config = dict(
    num_hidden_layers=12,
    hidden_size=320,
    num_key_value_heads=1,
    head_dim=64,
    intermediate_size=576,
    vocab_size=12239,
    norm_eps=1e-06,
    qk_norm=False,
    init='normal',
    lr_head=0.00372,
    max_seq_len=256,
)
MLP neurons of a small language model. Each row is named by its layer, matrix (gate and up: input weights; down: output weights) and neuron, and shows model dimensions 112-239. Each number is 128 + 32 x the weight over its row's rms, rounded and kept within 0 to 255. Numbers have three digits each. A neuron's up and down rows have the sign that makes its largest values positive.
After each neuron's rows, "fires before" lists the tokens most often just after its 100 highest values on Wikipedia text that the model never trained on.

L7.gate209:095154174133161124125089157148164133129140109139138181155139130141129098079169144124130121121131115132163137142141155128144151103102150101099131063121131102122099138135127133112105102154108173095109064131122105143116116115205167130119142095166151125163149131149185116067127173132091131082090110091147038131092150093112095154049108133105132106125116102170088122190142108130118099206141
L7.up209:124077133111114105100145174145243113166123143116090134174095143183095109063105083148156102139101138096110061172065136053065128053177110159076131126167096124083104100193132100117112157133095130129160156128121146102146121150143143147125054097138133128134069095104109134122122142175113104103162166149161166076145137159117147100063122151170127182071137092127131139173111123124161160157107
L7.down209:059163111158202094138110119118111137123162135134174108163133079110118139150155171163120155142093122126114168143164168119138140115124087137098141105152113208103113110163086164134120134104140118100122137159192114133151108122130193145134099116197138153145164126170159135133174161114128204150151114079143052104100112078169065125132151138142122128101168161153135046170145167101103120148138
fires before: " | ", " |", "\n", ".", "oil"

L8.gate334:133104117136127194200108124069167104193133191097120151122063089151162139105127104145126174164109106140151100092140130110112143036140131156125060125120142178155133145122095088097155093141131079136162115162126063117125176103116183155135170112183132130062119151147094157112127079137077150113144132113146110178157100195122084111167086145081196188132100173117155193133141122112133113154111
L8.up334:173094101150147083128053183117147126137077126154049118147201078156093153156103120199114155135115098153109160149135139145109117141116138129074125090121132126124078162186113072127124126121092105131144098128141127111076163127184077119139075052131156151129098152122096101116135126144078134069163127119181121116156138085138160112154061145157180122108138110121156099133115144162151111113104
L8.down334:062117080146099147166172162080108114120111105123137153111125114138199120170122183105124116111150088141153132120092135095083116185145108103111177111129087087112085149179129136127141160134143105170073138174120125158156080139075089143151139120101140147127105135121123106151125122072173127124154131054091129164174131132095159075100110124100101124077108157133190141115119181131146181133127
fires before: " | ", ".", " | .", "ch", " |", " R"

L6.gate288:104101136134111132146135148164110164110149146147098155054093110148130120135107172118148125170127158113122150085169170154158131073141153160153122087108098124112073148099096110132111131114080127164160138161146120148187114068163128168115169126177132105144097119174137178078125126142111086199146088101138034135119166143187117104167138133117114181158131109170130083083116153056150104120106
L6.up288:142181069116157129185067145100127199202124120077136081158111157129133102124211211099094094097100143116146170092120172132132098106113045106123160124074153117185085066101134135109102156131074158110110130175099113093125151150103120132123159144129157127079121128126124178141168125124107119155113115081066156147105157105127134134116149099138097163176107163100175119153214165090117146116145
L6.down288:117108122124134149161152124046115148139137153081116092137116149132115133133196090078150082102103118139201163111069147192099068155098101099123159134135198134162176192143129188095144132169123103125147155124125101110124168138192128159131124141117086123122106167100130117105213118124145106090182162111123172113173102116166144153120154081068188124129092215133178154122067096120109129147101
fires before: ", ", ".", " | ", "–", " |", "F"

L2.gate538:126117071134093171183143142129152100108128118112129216099085082124095167153112176084088167161117114110134133125123096098141185089194103090145104094098150136122031151132122121173056129105160115152134119100177113086169134111111162078118124093181131101102078178113107141133109133141187130078079104160161185130121179175099132137125120179129171146083039146178151122146132177106180153145122
L2.up538:133147183084127116135131192133105166168105123117156161131188111139132137113137141157134048183145130098148155136137120154112122119125127176160115161107105147186142121099100131131124122152082088140135144080099128057107155165123079142137098148163122031127133172142114117174146132175097109136148141186198129155125076115148057160162134109142134094122207087156083189140123179075138104166112
L2.down538:093132124092108156118158143114080149188065103139152115137150133107116160119109173119137135188132151099140159096118098133094184142110127129183114108050101089150102143139084135207060106133104087113124133126119197070115158081116146138164123167164098083096117183140128139144147119145171144119096095195175130148110106156081127147164113173170167166108157092163166119157077107113143098140153
fires before: "- ", "| ", "-", "| Gold"

L6.gate260:117124100142080118146138149113195155115089185129075151166140165102110128127138133185145130112108111176153110137041202109139083159113117119123147088135145083115110117179154116104072141186141113149147034114114093170151131079104125131178170130119132195110178093179162132110133147119147115140081098134157100092174162098141105164112177097093128116107094146131074185126196137108169068074099
L6.up260:161097144115176128129115110164122127149112093125123169153129116107098103147133139135171154136142170087082145102064084113132152091083115110117134161117103154100151160083115116146165141109170097128160180137176077158117148144172155145131091092105062119075146109139165139168135141125152188123138149133103120140151082185129137149119190128093151145131126123097115136127174086118138145154150
L6.down260:121110130076146072115132120123162167118115170166077165160105150115129151073087140146103125148157114120099108143056174164134115104122085145130148127112093113109086129146155114070083103133140092138125074091121138154112149070116164175136143118111083128158192084196144124158138165116144071118084119163140139134124153112132100190133110144101135153120159173103046182180154105135154104085092
fires before: "\n"

L8.gate260:110117153129078138084101141158166127130105156177085159138100061146134129097156097118156141173153166176148074150165142132155143164147134092147073140109125175111140138095130101137125093135171143162115130106167106085132156054108138098155096104149148145136093143154099131127082109093149115210107135121179116172090148178183152095168193081083141178154163125118081114096101097122143065122143
L8.up260:086148111117077098087116130134194127108140134238089226114110143135099142113135111122155132111153130134138089160128140124158142096148148105158127080130175117104171148126149109138034119106161123157117118133134128086132124099129126089153060126136097106139127163163082134080059139094138161129130132104164098155118122161100131107144125136128193131176126150069064126141160067118160102087151
L8.down260:167157148160140176152103084159068131159120100128136106141122087113102156183109099103139122109131109134130135085064087082153125242107156134096057169169150111164153146073091178137163179149162161153124089127151092140051148161137080135173128111068174138044098100136129107119123171181144132152103157123120131172127122143152127080145164157109101186171123134082153137125134157086123079178139
fires before: "\n", "| ", "|", " |", "\n\n", " | "

L5.gate121:146138083150111078139118166103133194146140211074115113092131097106166145142090158138117138124145187068109164155157157159166082149151101027142173104112170092180122173116124137120176116125097133159146142113140113152123145042195108156143081102097099138087155164136136128129148125146106117117131179074114126134103134154102187147146206071119153176155114107076174118085164188138104091121149
L5.up121:085082092101110145129057152129067095143172142149245108134083135106079124141136100168142111176028120142110131122098130130155103046106174196122134131104137165080187121094081102153118091129139100059134122180155158069112196126114138155135130146156138066170106128180123246115076128133152132136187137141144083132128121078146088172085110156126109133121092141218116125176123139101126120112070
L5.down121:154153089127182074158181130132148211099071131126067146058141103169145167136089132125136152086170192076090170139158103144136141155163103032162177089132175101150062188177145123129136122133075151208144115083148129113127134093172103122145129096139147142083157166104130048128174094130123112073088145093156114148103095172120113135148129102084166173147158078110176103068143153099163121180139
fires before: "| ", "|", "|  |"

L7.gate15:112160127160143127145156154145089162132136100141091139113145210113138094146121120109119101128114186113118173134161161107116156103114147134150135111148075123117134102106064156132044133155145104126099145143161116124173136123124111098156125082086071119167136089175122159103098175090098082153131078169086097100121128135119060157089152142116079143142153152152142094145138093130102083161145
L7.up15:119110154131110109132154119096145153120176134163092186187165151118155148155151139084173106096075150175132159178117165141084116174113134150150176127084091141125109112144170069149139090093187121151142097147154122115172153135082137139055171097086120096151156103192126126071073169118125112146150106116097125133122090212112114183150092120102074158108191139088117166088148137112097099119092
L7.down15:125121123132136084176180143141132144061094143092115161167082127099082104136147115108093128148106091148112199170156139141110113153126151086111153083130099119137148123143102129102072118101199136161090174129144088156105144145094093120119126134111109140127149140198197133132139210064112090130108101151081119139120117125160118151152145139115156142136118162150178104152115103141130069113157
fires before: "\n", "\n\n"

L7.gate241:072099086104118127105192151133208088155184063161128143153142168095136138165165112119154111122117103145070134091108068119167131120107110106125113166100140097108134133115122089171101137088193129134097102107082137146071136119131115115123175124093119181173126156098117069093100109087143188108106142174131133125052147168139086138052149173123147174157148168144130147177144140128159090189159
L7.up241:122118123127133194132145101117090113102156148153196111120164134147124111126144161144105126152088109136072194139177147119157086153099089124169161103126123121089131145098154200122182117146149076054136101110114126151111066156170101161115164095160151069123085169132125067193163147082058165181100092115137127125102153110160146095148188123170126114037108151092141159156136110121149190038188
L7.down241:112094171150110123134149102133134081092080104143095142149159122105138176119185120109159145150133121101144128162098155112172088148154092083148086113075157075075079114170166132106048109126183168156096138109133135169071129171085081107087124189145147137137134122175166115148173144157076120206137060133074198104144106136121101070117142161111169139115164125120167201143142145182132153107152
fires before: ".", "| ", "|", " |", " | "

L8.gate428:074195165112102154132167102070140132156105149142131144162125168122080099145107136164170139085089103166156164168096127120147128124164131127121065082107105179159117161152105171123111156121027178172091110155154112098135110120108107132167076125058138072103184153136131124121114141081087156118134124112133117140165167110112100151143054142079140120144147115128071143125099123121093173168177
L8.up428:102119119155096100132190160110127096082180096104135147105142068112092135109166150091144120127133178129118145097177170135042085119117081110163109138086111141095130083130119103095127129129233159124110061135148179099096207085164133196149128195123142094134164157126188149111106176133127094125138112105114159112159182135182091120110092113134067134125139205125085140125144109194112165139113
L8.down428:172111086146180112140177140181072102075163105090178166159130117137110122103182106111183105120121109157157086141085118068097159150093140132125098103071100131132158140110048100118173186137206179127096091114156164102080111141127118098056100135100085109124162134160102090115125066104101153099081124119129117127119134135101142126145084104042152144112156151188103179143093179076124071077130
fires before: "\n", "\n\n"

L2.gate39:090136126116164138168168165121124099157087093134102223149135115090077099100112162151091156167110077084063164113087108046194195079134150121141178119099111145160080130141121195145099072153161102106125094149163156125151091115150132158078152138163156098125081133146110091083137139157154104157122152158155126141092148183173165180120089119102158142117006170171160133147186221118123177135139
L2.up39:090136143128148153196115122129098066155103116185082171141127127102124107083095127099095145159105150108135169097103138080216164094145123077136192115082126105153107118133140163138116112115169119106136090118169160108188101124123148180118131081141139086107087132151109108090109131169129128133152157179146125226097157179185169150135055157092167135150067155160112141132162208123150157139119
L2.down39:096131180128094162179099050174080129162163154187089106122123152128188160130104077114149085129119132073177098131149140110165112129122105128123113135092141134105114103125087091087105173145162126126156092095100156132184144146116181136133136066065155089117119141106155114079130118155105227105112154180151139250125152135143128152136091202158163124186165155161131162127116083115125079134150
fires before: "\n", "=", "\n\n", "S", "B"

L6.gate39:132069138185093109160103138173122124125079111092173154131065166141099130120150176159125105094153137148169194108057142063126090164116181157113131120096168143146093093115134134204108122139105133122113092102124154191128115142180149092078090105104114140088129139094106197087100130123112094134085140068083123089129186121149147118086204134188117190169133125077085117109152146159143178103117
L6.up39:100143116155150067164107141106170146089167090138133128135109153131095134127107174151095185128104134153132133108100139086147083096132097132080107153092186166192059143111163129156067087169132094098110114089126164112085101156193070113142066080144108094127153124109135113149120217164182100070082078128097147137144203109165194135118140101114122134141112111125088170090173154199119153135164
L6.down39:127193075053175125152127138139134116131174104124078143116204110152151059127142070153060170112148130106122060080108147177154120096119094108144126126154114107143099124167099161087164120188146124120154122114164179070196105112146138117152145116143173050131103137219097111174125124088127103148123139167156158141142151109096094113069132128013117068202159156156157092089134124140137080181121
fires before: "\n", " | ", ".", " |", ";", "–"

L2.gate321:032150120220098134128167138110107111103112092138135146109173212116134124120165158115067104210134092126104111079102144069151115130152077103138124157084094042125155127090116168103113092124120171102093139148099120120074127074113081120045115111162098145137117120200151122143115096129147127170100122194130158117157067118093114096134144140114106127148123116165153156140115118125114141113093
L2.up321:125167125122180155124139167113106118158098128129174079160144227122133143097099071138170140125108106150130099171098104134177140161120145106133120093144111114153191127089102175115120128119136107164107123134097120112124135113149106177115094122142129157159226145150165081086113144110115120118115145188137134164142091177069169132156163174118118112120182135112128143097204084131106108088092
L2.down321:079099107161081148126150140104104129094086121181141147078110142123099088138179175119075148200170150134130114083110211127154098147111070121138149153123095088132155175097042125094182088155116212082127131114114114122098143099102108118102091063140141172168082171167145091168155125133172138141058110133120156130138084119122164101118116118124108119156051144155128090119139135175133168176091
fires before: "\n\n", " The", " He", " A"

L7.gate250:147081059128097119130136093129137105183113133075141132117118142107138076059123167177150165159070083155123127119086102099154127152156169147149161111112105123107116155115129156154106122108093094132128136093106137099049094108180127145163179161121057111158058129159126127122137085158049160088129136142135111090118126118181121168197168155101120173080193101127048100129115140108143175109155
L7.up250:083116105182127108133143129099137128084113132135205141153110141076091095095162133188101186159081101120118106144151124114085112076138112087163108089156107120128144154086123191157112136143122132126086103074119117158134107117133096101153167069109116110098127139105113169097179087170054146087163117089108162115210148122154069117116083181121146136084128170161103163116098168115158079097094
L7.down250:107151132123160134140144126068137112195093146120115128132137138164154199129116075081179147100101093100070176127061159184146158110135177130088100138122119148132134117138142102140079156087152125166179127154110083076211079155140130183142106146062152144136147140146134125140161172175133175111095167091176154153114150161119126135071114078145147095155138196101185083134160143183048152110155
fires before: "′", ".", "S", "″N ", " | ", ":"

L6.gate222:184083119148126135141115102141081172118114124187145153149143143115108098153164126093085135112113132155166068066115112157128137177091140131094129082161119158122126114099121206117076122115159113088194170113143102076100082118109132149118123180154129182149143101136127130123139138167179131104136072080161118120182147125075133148154091146141133114127052133120132151144106143081085156136171
L6.up222:192098153195167171098083138142157152167112101190182175155160120159117139112131107088058145107176166150121134125125113157105123141118222190145138166058142138125131151098092139123137140115146112091100122166093086163187104181109129141113160143106124159190111185137203124115117125115119126078104105136131119085161160178096088092180160155107066121150151154119154125176103112124098200109149
L6.down222:122139114124193168144065129172110135121160083209097133164140166061205121156192089112135211091137097127161118067089134110152172215163057114101125178107137156118095170121124178131171135166171107138160138105066106105145109112113095190115135185188129156081124129099121138108144112146117122119125138083087127111168139121125146085126140141098116142111111173126134109141109118198115146111143
fires before: ") | ", " | ", ".", " (", ") | −"

L5.gate237:088112082131111102157125103122155075139091177136121176132132073086143117160142139123134132141107131127168145092096170111186162198129151114114127091179112109173108103095055086121140087124157111126130088095171117138118164148119100122169150125141106133131108057174169173093087155105132111140122152117139072110137149140152121145109100154103123111212063175153077166142146159098152118089056
L5.up237:082063100172087121158151165195170095130111187169125138169115088068144132136108097151125137144164150181123159123067121113167133154109186091129162092136129138139107101122060105109121111109143094139104128131130098117182104154129184121162129070130128186132146087122175168109099139093115130161088100100095051139159143158126098155125135121134105119154118191113112156159128157104138130141056
L5.down237:112101105138133093139163150121105087118109200170063177153108116064083128152111150156105133135132105147149085137096124118125172082095142139133150092113090125168115145126124100152107070122197058105161067135108144148084133159141206161094139158120126155119164088204155156097120163120138048135115126107120084132148148162119157152125105159096106152161118183111080120156118089145144112135077
fires before: "\n"

L8.gate493:188180096132138144102185117133168136142110077156111118156086096134182097094146094105149137133116134152155180190148150090168115155172109167168131123114118156107148109150182161070140137099171121138085055091194110074115120120120161172111072108091154147129163115184126098163206070120152152145152135099195140136142124130110097114154129101126110102144134126138106146158143175136156129079127
L8.up493:113135119161098147107151092153073106163061099167079125158106117117068099090158141150173123090101143160111150130101171107132139115216082205185073177100095145121157155177157117197157130139186151107114117098110132118180085142130165138112107100102086122124121149144066136143102138108097147109137138130216117140143152159178092165112075118134167203157087108117153132128154127181140091210179
L8.down493:140225095143194115122129075109143122102143172111139103143181112135154100120116145069129123164157146118125159095122170070093101240139147129178136133125119098098076116133159132088121113096117134218095125125117106087120143137158206146106148119112174182131136074142143111106143100143136186094126133121169108158135117072099140084117177056145136128191175089131152093128143149159166090179110
fires before: " | ", " |", ":", "| ", "|  |", "|"

L5.gate303:107068103103098078108089185162200081118105152169102170151101131134125144106123151141163102179125165113189236183084089146120119125131181124210118090181124148056091142088085115166110147105132106137115117090102116147126114154126133104177085122112122207148142070112089160169107083171128151183115140150147085123150146140107113209149158092138147178096145119134050137144184157122119139129122
L5.up303:122100113098120173158174145180151133130107163175100137131094111100164179137121084140155109142123121164174151144014126147155106101097138134161116130232097133079124091081100053165120147111151089161155116101152127173167125123149180139202118143093095186128157096177109212114127130154124104096139086127148082146156167139181121150187139123108134165076098121164075114149146096149152135089154
L5.down303:065128115121114176127176109113093167173090149179087090141106155105148163177082109118115184166150088149119095186098159111129081052080119154075119145163107124074088086086142061168087138070204116161155144138105167148121152136124197139086073153114104184194094099188103127126114152166124059095139062136125150170149137165131131107144153106148121136112115113123099128109125090139163137129101
fires before: "\n", " % |", " % | ±% |"

L8.gate348:186132091151137125105146042084138131087095113136158119142076116144060110153142063163071118133120163076131157062147088097125133167179139115127139137158137125088133132153127134120137098151097055115062189094104150154101187128026084165141150052161131121115088153126128147147136124113098125137146155110085142138131095125144122120119096088150150109138100105146125107128107140091131073068138
L8.up348:094149077142111137097148109114153205137126121162134095100081139134068102117119125133073098150047161113155211098138074085161109160140108151107201127132104119084132137145113134121107111148127079126072195095159142118120179162068052178118149109161113107140089148152106140102162176124125098139153139146079163131142078152204102118117103147116173115184136135163105118135075179073136090120153
L8.down348:160074156159163126114136077115134031072075139094154181146155055161134155157155089182132160134173143081098088133136094147070154093171114119148063104173077126135090128162226106144162151129099093126126100106111142142089134106123166166130129092168139197103134103118181174166141132140138152146117135105148153135109109127045140110193157115175099097123130091100080165152132134147139094098133
fires before: "2", ", ", "1", " | MF", "\n"

L6.gate393:102075117089153149103138135120145105124136150094088223091115130103093123126058053055073157146158128065099144161117064186124148091102150088092112135120116161049073146131116103098146144110121122118176172124162040167161162148108123146142119134176123090115066100139139112183097120151121166060152112138170053133118119147080144138157060180138174091123099133157146144101154136089186130157109
L6.up393:155146092158139139089169146182059088122150112150101089111163122134152085143142093127113163161122133124145138151128133113138167156141124090115096122115130108167166124209144109046092216106112107169111080140072200083169126101123167134138134097117099136103115119142042119085186132148131042156087101154174135077114159132170124118101214132106102170156098151164102097091093098119149108097076
L6.down393:070125107131132109122119137122122115159150133124079207141109166150136147111100094126109172118127110126116137141131155120095134142142179085092145109138080165034007095132138090128132078087062154142127164181105131093166184090124154153164159151130093138126116105114173101187080122151089134109121154124213141127150136189141176119111117122129178108156149117144184136063184142079145138122080
fires before: "=", "- ", "S", "-"

L5.gate297:073105064059127105138145137139138062147119092161103151123128142146129121124107127091116139146095108116067155097089100150150112113175159154173099126083115062094096142131162142148034123130147115151134136113142122092146155078092128137077152125121126133137181138194130137143118155141115161121122102184206080048109214110111092090132108176117157108147125141119165131120135157122133081151146
L5.up297:156111150163089106117162077172135146069092195228136191160100052097170108072157072105154148089091102155136109124109147152183109088119140123201119134121094121150139194116206144096067107150175183119135176130124152142126050085135131084162137142200116095110188123170101113080142110106120156152150100119154150164148090187134149136158119142145092122151085131194110110171147081140150132115160
L5.down297:112145116179118073178168134176103156046156155174110172133085082117160147122160125115095135175141145152047116116174156098164131145070127118112170129147145119140103161117117172097106102168123159116110099125144173147152093111119139126097124048197143146165125150152079100128102125117106086166114066136153144180060139116124141118180138140146123132106165167180105146117107135127142068147180
fires before: "| ", "|", "| B"

L2.gate92:100172132136152142151127174129114061123135095140079161150201184094055099132093105107141098115147137108127080167079143150165163135137151129088136084125134126078136103124132152098099139079133128162191064140129120150101127115090106175079104126092133105194132101124124112060081159125115119124091104201157080148118073124118138054192055121083209119133113125095116121117131100100103118120128
L2.up92:124140117154134135152149199132096112100096103100062163082197196117129117100095105128143128125112118151153123170090129164156181122120111158083103103122135109132187085128146152096129107140132120117171156113132136168108166153148159142064122157126100124150142107153098143086166170098133053106096109142114107126098097147091168077174129136089148131124092160127186066159133120131090117145082
L2.down92:143096088119108131125156184164112173068121105095072130086124183128196136085122156164133142145054122185139131159162137160171144120125101100106119133138097122173162067139144153080130141172125128099114213082117151167108147140197165119074113123164151115113113175164110140104194173123160066105081114110122142119132109127111137177138189158117147150061094144142150121183097165118129161172082
fires before: "\n\n", " He", "\n"

L8.gate536:118108166153071160140132137140122126103098164129162109053144202209103168192150095133133150160136143127105115095179115137087126047098156134095111119090138137140000173172138220130140102173111085143132123049148143183070189168188114099162152131172120176130097105071102054110130121123125091150143107121115150153144073135096104119153200128145165111132114108174158065125119160119095135171171
L8.up536:180136173103160109106154111115133109115122121140143203139084179178131107156076145135103112125112149078109175177155076153086116097131138120108165085092137187127120124161095188130123080135140056091141079105163092159138087171155115120131141099170146132171143059192126153092110128141171102139117101122131076111135054114140042083115097134110149168171092120157107076135147126124136058075203
L8.down536:146130058122134118119175158127122141163158166084128104061114110156085131121153124180163073154139144153097082049158129080141150161107173135084056062161126163086155141115101088137122152155125117145136120157113108150142121175125131134109129094146068081092153154151142156148127085168097206133187152106127163163183144125107154116083166132145072140155142125112131093093103136124078116168124
fires before: "\n", "1", " M", "\n\n"

L2.gate480:167176142115123159206113140112180125175147187119126183133116128154188033134118157121194169194114133098133113141100148132129136138121103046139153147126098135118108130125123180114116176107070137130159110165168129092125140086148158099159115123077093147117110097129125087130129138136135140070124120149099108133162138114155127105085122155115109147168179116121132145139162095141119079086060
L2.up480:147191125129026157146119141158176139141134082174098147180121166133138100183174081122184121137172166105146118109059126058091168105133089141122165091154088124141115142103102150118125151108157135145126106146124100119143152088170135094157155101096124176148146144104106020147077063143100165092121111122090137131140180085177123144123106122086096160117156112194074147161143144123128111085057
L2.down480:196176149145171144160122132150145143137158091175152144167128145075162066151161077147168115111139135093111113074125074076137167139111133142095156144132112136142147169111139129118127145097127140150175172143175113103131141073150153112159169147104112157154159132147098074175143087090127171136146096081126131146117120136142146156104135178063110095161140164147140144137154101156125067097137
fires before: "\n\n", "\n", " d"

L6.gate65:085118144126133116127091129168058142096137123137136154137155122090132080183106171125123149178090127102083088103156087136148112110156122148161129060121111185123144122171076132122146087131141164168133164083154108091149119108095128115110123150127117119093143154150119129190155149173166046148172113177210169119185113095159060167168080147179114122135125118142089136122195187160127102090094
L6.up65:150147159134164130168106121120042147215138179131110049123116164093119091136142140164126116124078143147134189097110152114113133117133153098084128150131180160120102120163105139133141158146074132170155073158080184129111168086104177053143123083119136122094135105116119186148211100150072080158116163134146149115144100153175068095048166141161161139121127163124090121124118164098102074099075
L6.down65:141133140128141123026097131136124142102116158124094126122109154117146176097120171171127152135146103114142141078142108165148139172101093180171127161125133111162109163182130064126102122105143118097087058105098140180103116085116085177172151117107132134181149161123129066131154103132151147073192162065135141104132127102139093160125200136128111113126110121133118109156097073129107125134168
fires before: "-", "  -", "- M", "- B", "- ", "    "

L6.gate105:104139137123087133117124150164082095168143084142171146129144177156122155076152157139203148114074119091145148063154152076152150091092138078178126068137129099135085097129139167142099184114126116181125175157104176096084105134088124118127151149067165149135172120114131153085157082093126154179156132170123095204088127153142134148121110079114114134158085153126132142140152084146146142116079
L6.up105:178101153138155156108133076135172118135130165210128117117120123160179112141082168105240123158107119101135133083096087149105065168083097152128170114089171172160133131157146160125140146169195168204182077155150123120156130100139163171116131162108093112171207151131123113108111176152116139068163120142172089105103133114131148114094137156115092136131144149107108119154120148145110126162109
L6.down105:110136076126186154205120113149090138130126134141162178039086141109102116096123121151179140069166155100131107129153094115144106100103145104159109122081111082142124121143163129102064167158128128161102111147159119134146144171123071107134179138134125165118140112155139200116215165122071167177079092191085119111104122156137162141075110079162139102140136152181111164184129137048092129156144
fires before: "\n\n", "\n"

L8.gate322:094078144164139118175178121159140133096135092183099119141146159158147122106119101133121135157162090130092099146113124116130113103110130128190143191149159115112085132060136118112145145137092143115142054074133109089125116155150143140156104126124136141128156121152122145135030053122133154104164085137158102120172183109102115120094112148046122133055053145124106118174085104155152150180123
L8.up322:070040129167125111141130162210154119066128121188139098107162164155108135094153143103088094121097131158111129121104080144164120152113116114158186179141124110166075131060180144152115082152135131124123082071175123066175078124199133130115097167060122094143146146127137131140108120116186088064134084150205124132156144143123113135167076159071113107094072111111101141172109133131143160172117
L8.down322:109160141150136136138168077122116106166006116142109194185133125148148138154172118142157140120214067117083117124124087163101154133156118104121075100166112138114068163165073098111178164072116143122140111119088122148106152139099138158149121067168150168098128100120171139173108077095102179134128144106085164136155124127068126089136136129180090134063095103136123130150112118106153117110118
fires before: " | ", " |", "\n", ".", "0"

L8.gate155:125110122079130139104114112095129128121125132132141107056136159108136135059151144090129065130193165146134130154173072138093148138092148132159125089078158211116120058145115119103177085128147089118144132126150172094143142138070128141179111082100142160092129119091117093079133123191178119110071147144131165163167163119138072187104119123074112104108137137135058168188107118140148170108139
L8.up155:068108107135146152126141144141123130134157195130182099114125138107141122084104142062123083178140143152117140139172106099151106155119150127112164141035160114036155137126164143093106130148142070111100167095090131091142118152078117143186155153079108117099070122176099113165193086142159137107129111145133130137132149085137041177115134112070126111091081127115079189151127098175078155067148
L8.down155:191128141148110150126188118160210117120074094141078198146153141143168132135129119129097133056185139117127091127086117186109118134119124124144107077151141154142101139103060127109208176107145158112103069125154095196108132137134139143112131035189100148156167059111138149141148107119151153148131152124079101160110069145070177099125223136175086115079124137116131072101139121093144085090065
fires before: " | ", " |", "% | ", " ", " |  |", ") | "

L2.gate115:107196134103024115153135099122181087158134134132115133161148173161144064133214143119157126147087149149136099058072125112114118140105110095112142081119081058127195109167085156164093090054137144120069118091133147107084112123126103086086110142050109126108157184151120099105079132070116107161139073137110119108118162085126108148104157161116050166146144161184101100140181128114104138100166
L2.up115:158072102106101128179094154119099088115121079064134161154106147098095095139079189123176063118124132078139128155123157187139149093127088133129154116092115108216140196146122174091069218091095070076179085095098133150072076130131134159118128097109166191163096104155179023109148102093085112124037145111068160081150134139147085156172100117096116130163126101126134215156170129145124146178083
L2.down115:128103107110129094169125162121084110118106134071122175134076129109109091167095178132160114131125153055120159136137133133129153082087088133104164092052137147169148196139095204089069174096108103117182142055101135150092112141209125157130108109069145170153122096127183041127111111101115108153085125132106178056136171117152086180164098106075109150159130129170130168128176098134127124129127
fires before: "\n", "\n\n"

L7.gate47:135151141067140070138115132187120127103187058091136128108122173145109109044107190066119179129113123120106144123169146070059185052111107138133169105127172118186058118129157134169103122126111131147114207167166176083103137185110140100159088168102163101061148114127190157089112186090163126127090126082088132097126149131148152127122182095135132151172133078113134114126162100116095135175115
L7.up47:138150108148060162124139132092156100153137115157144141128169182112152072123148119096077055075122113137107084123135182095120180140095162106109118149093154176145116102164171153138046117087137181075153111171096153095122144178111156071155116125074106130191135136141116138152081146134144089160110147128130072102110123092122137065102113162075094104162137136099101097187164079180097088151070
L7.down47:147125098080145161145141127157126168118153136154130076103097093134075180071176166162182174148177124110137127069146074175170142176154229134116118146140169154125138100097135146139172079195170110127141153137149079117161141078172112211098129100191098158099139139140145158133147136112147131146139112134133144128115123152124137162197128129191132192122131099192102131122203177128151173078141
fires before: "\n", "\n\n", " On"

L2.gate553:135147135158139141164069186114116146141064117143084159118126147128069118077152113142132091124133115143068136089104135140097144159116187148131090120107180109140094111101074197127126106087108116087113124201083133132133089134136157164085104115108075093144214156111109111129082136066103102133140162110127075126198101122145111131127075098174103118117122218065134100088073080135148118161129
L2.up553:124149152147085109110144144150174104107142129124143136208127136055143152133108111155154151128182103097148168165081108139137119052156095128139133136127171093085125174125157049153156108147164191155134097114155060161150206092126152141173115169127116151120134105221179136183171095100145103108101111128101122108101108148166111133116139164096114125150161095127098170184147143099100146079125
L2.down553:114134180173120113138141166131152112116087129142145109092135107163134111089148119167159081128091085130132102111126085149136152172119148106161142147142158113103138081138081128168119139086125162083132111059143113176182149063157163144124088181123121124112196140099104086177105099098113110158084156125036127101223139136149140136109150118106095117134131152074130149101100110109148117132079
fires before: "\n", "\n\n"

L2.gate205:148096134199112182159118160063153157105078103182137174118123089089110126131108143136146097137124120166121162158092152097102090139176189161109062172076152186101074195114060158143103162169133110115102096105089103118108094159145136127100134181121051174109140115155128142146087171090098118155100176106150128076207123148149163163163080156159138140119099094111062128081104110114175122173157
L2.up205:153117113137134147167164104096162159098117084120139172139134079091079118123135166119158093091104108168166169110101137105104133096134142143130117185101106168128084154121091132134141154144095130136125130065084081150096106162158182096144205156146072162066146125108097164186116193090087087153102131138096150108180084145123150143139074137115074184133135090111054157090142054150180078216129
L2.down205:147122119104142187139210119120202136116154066086131114119118115116105113090131186160114123107095144162114151160128171142088162131109156131102149198094146103128090139109124152187174113120109107164092111205076092159062101141140128131135178089152099168076118134129119144176112163029046088123084128128062123114175112146097156093178108146117104133185136110153079150116118075123168047159154
fires before: " | ", " |", " *", " (", " | W", " | F"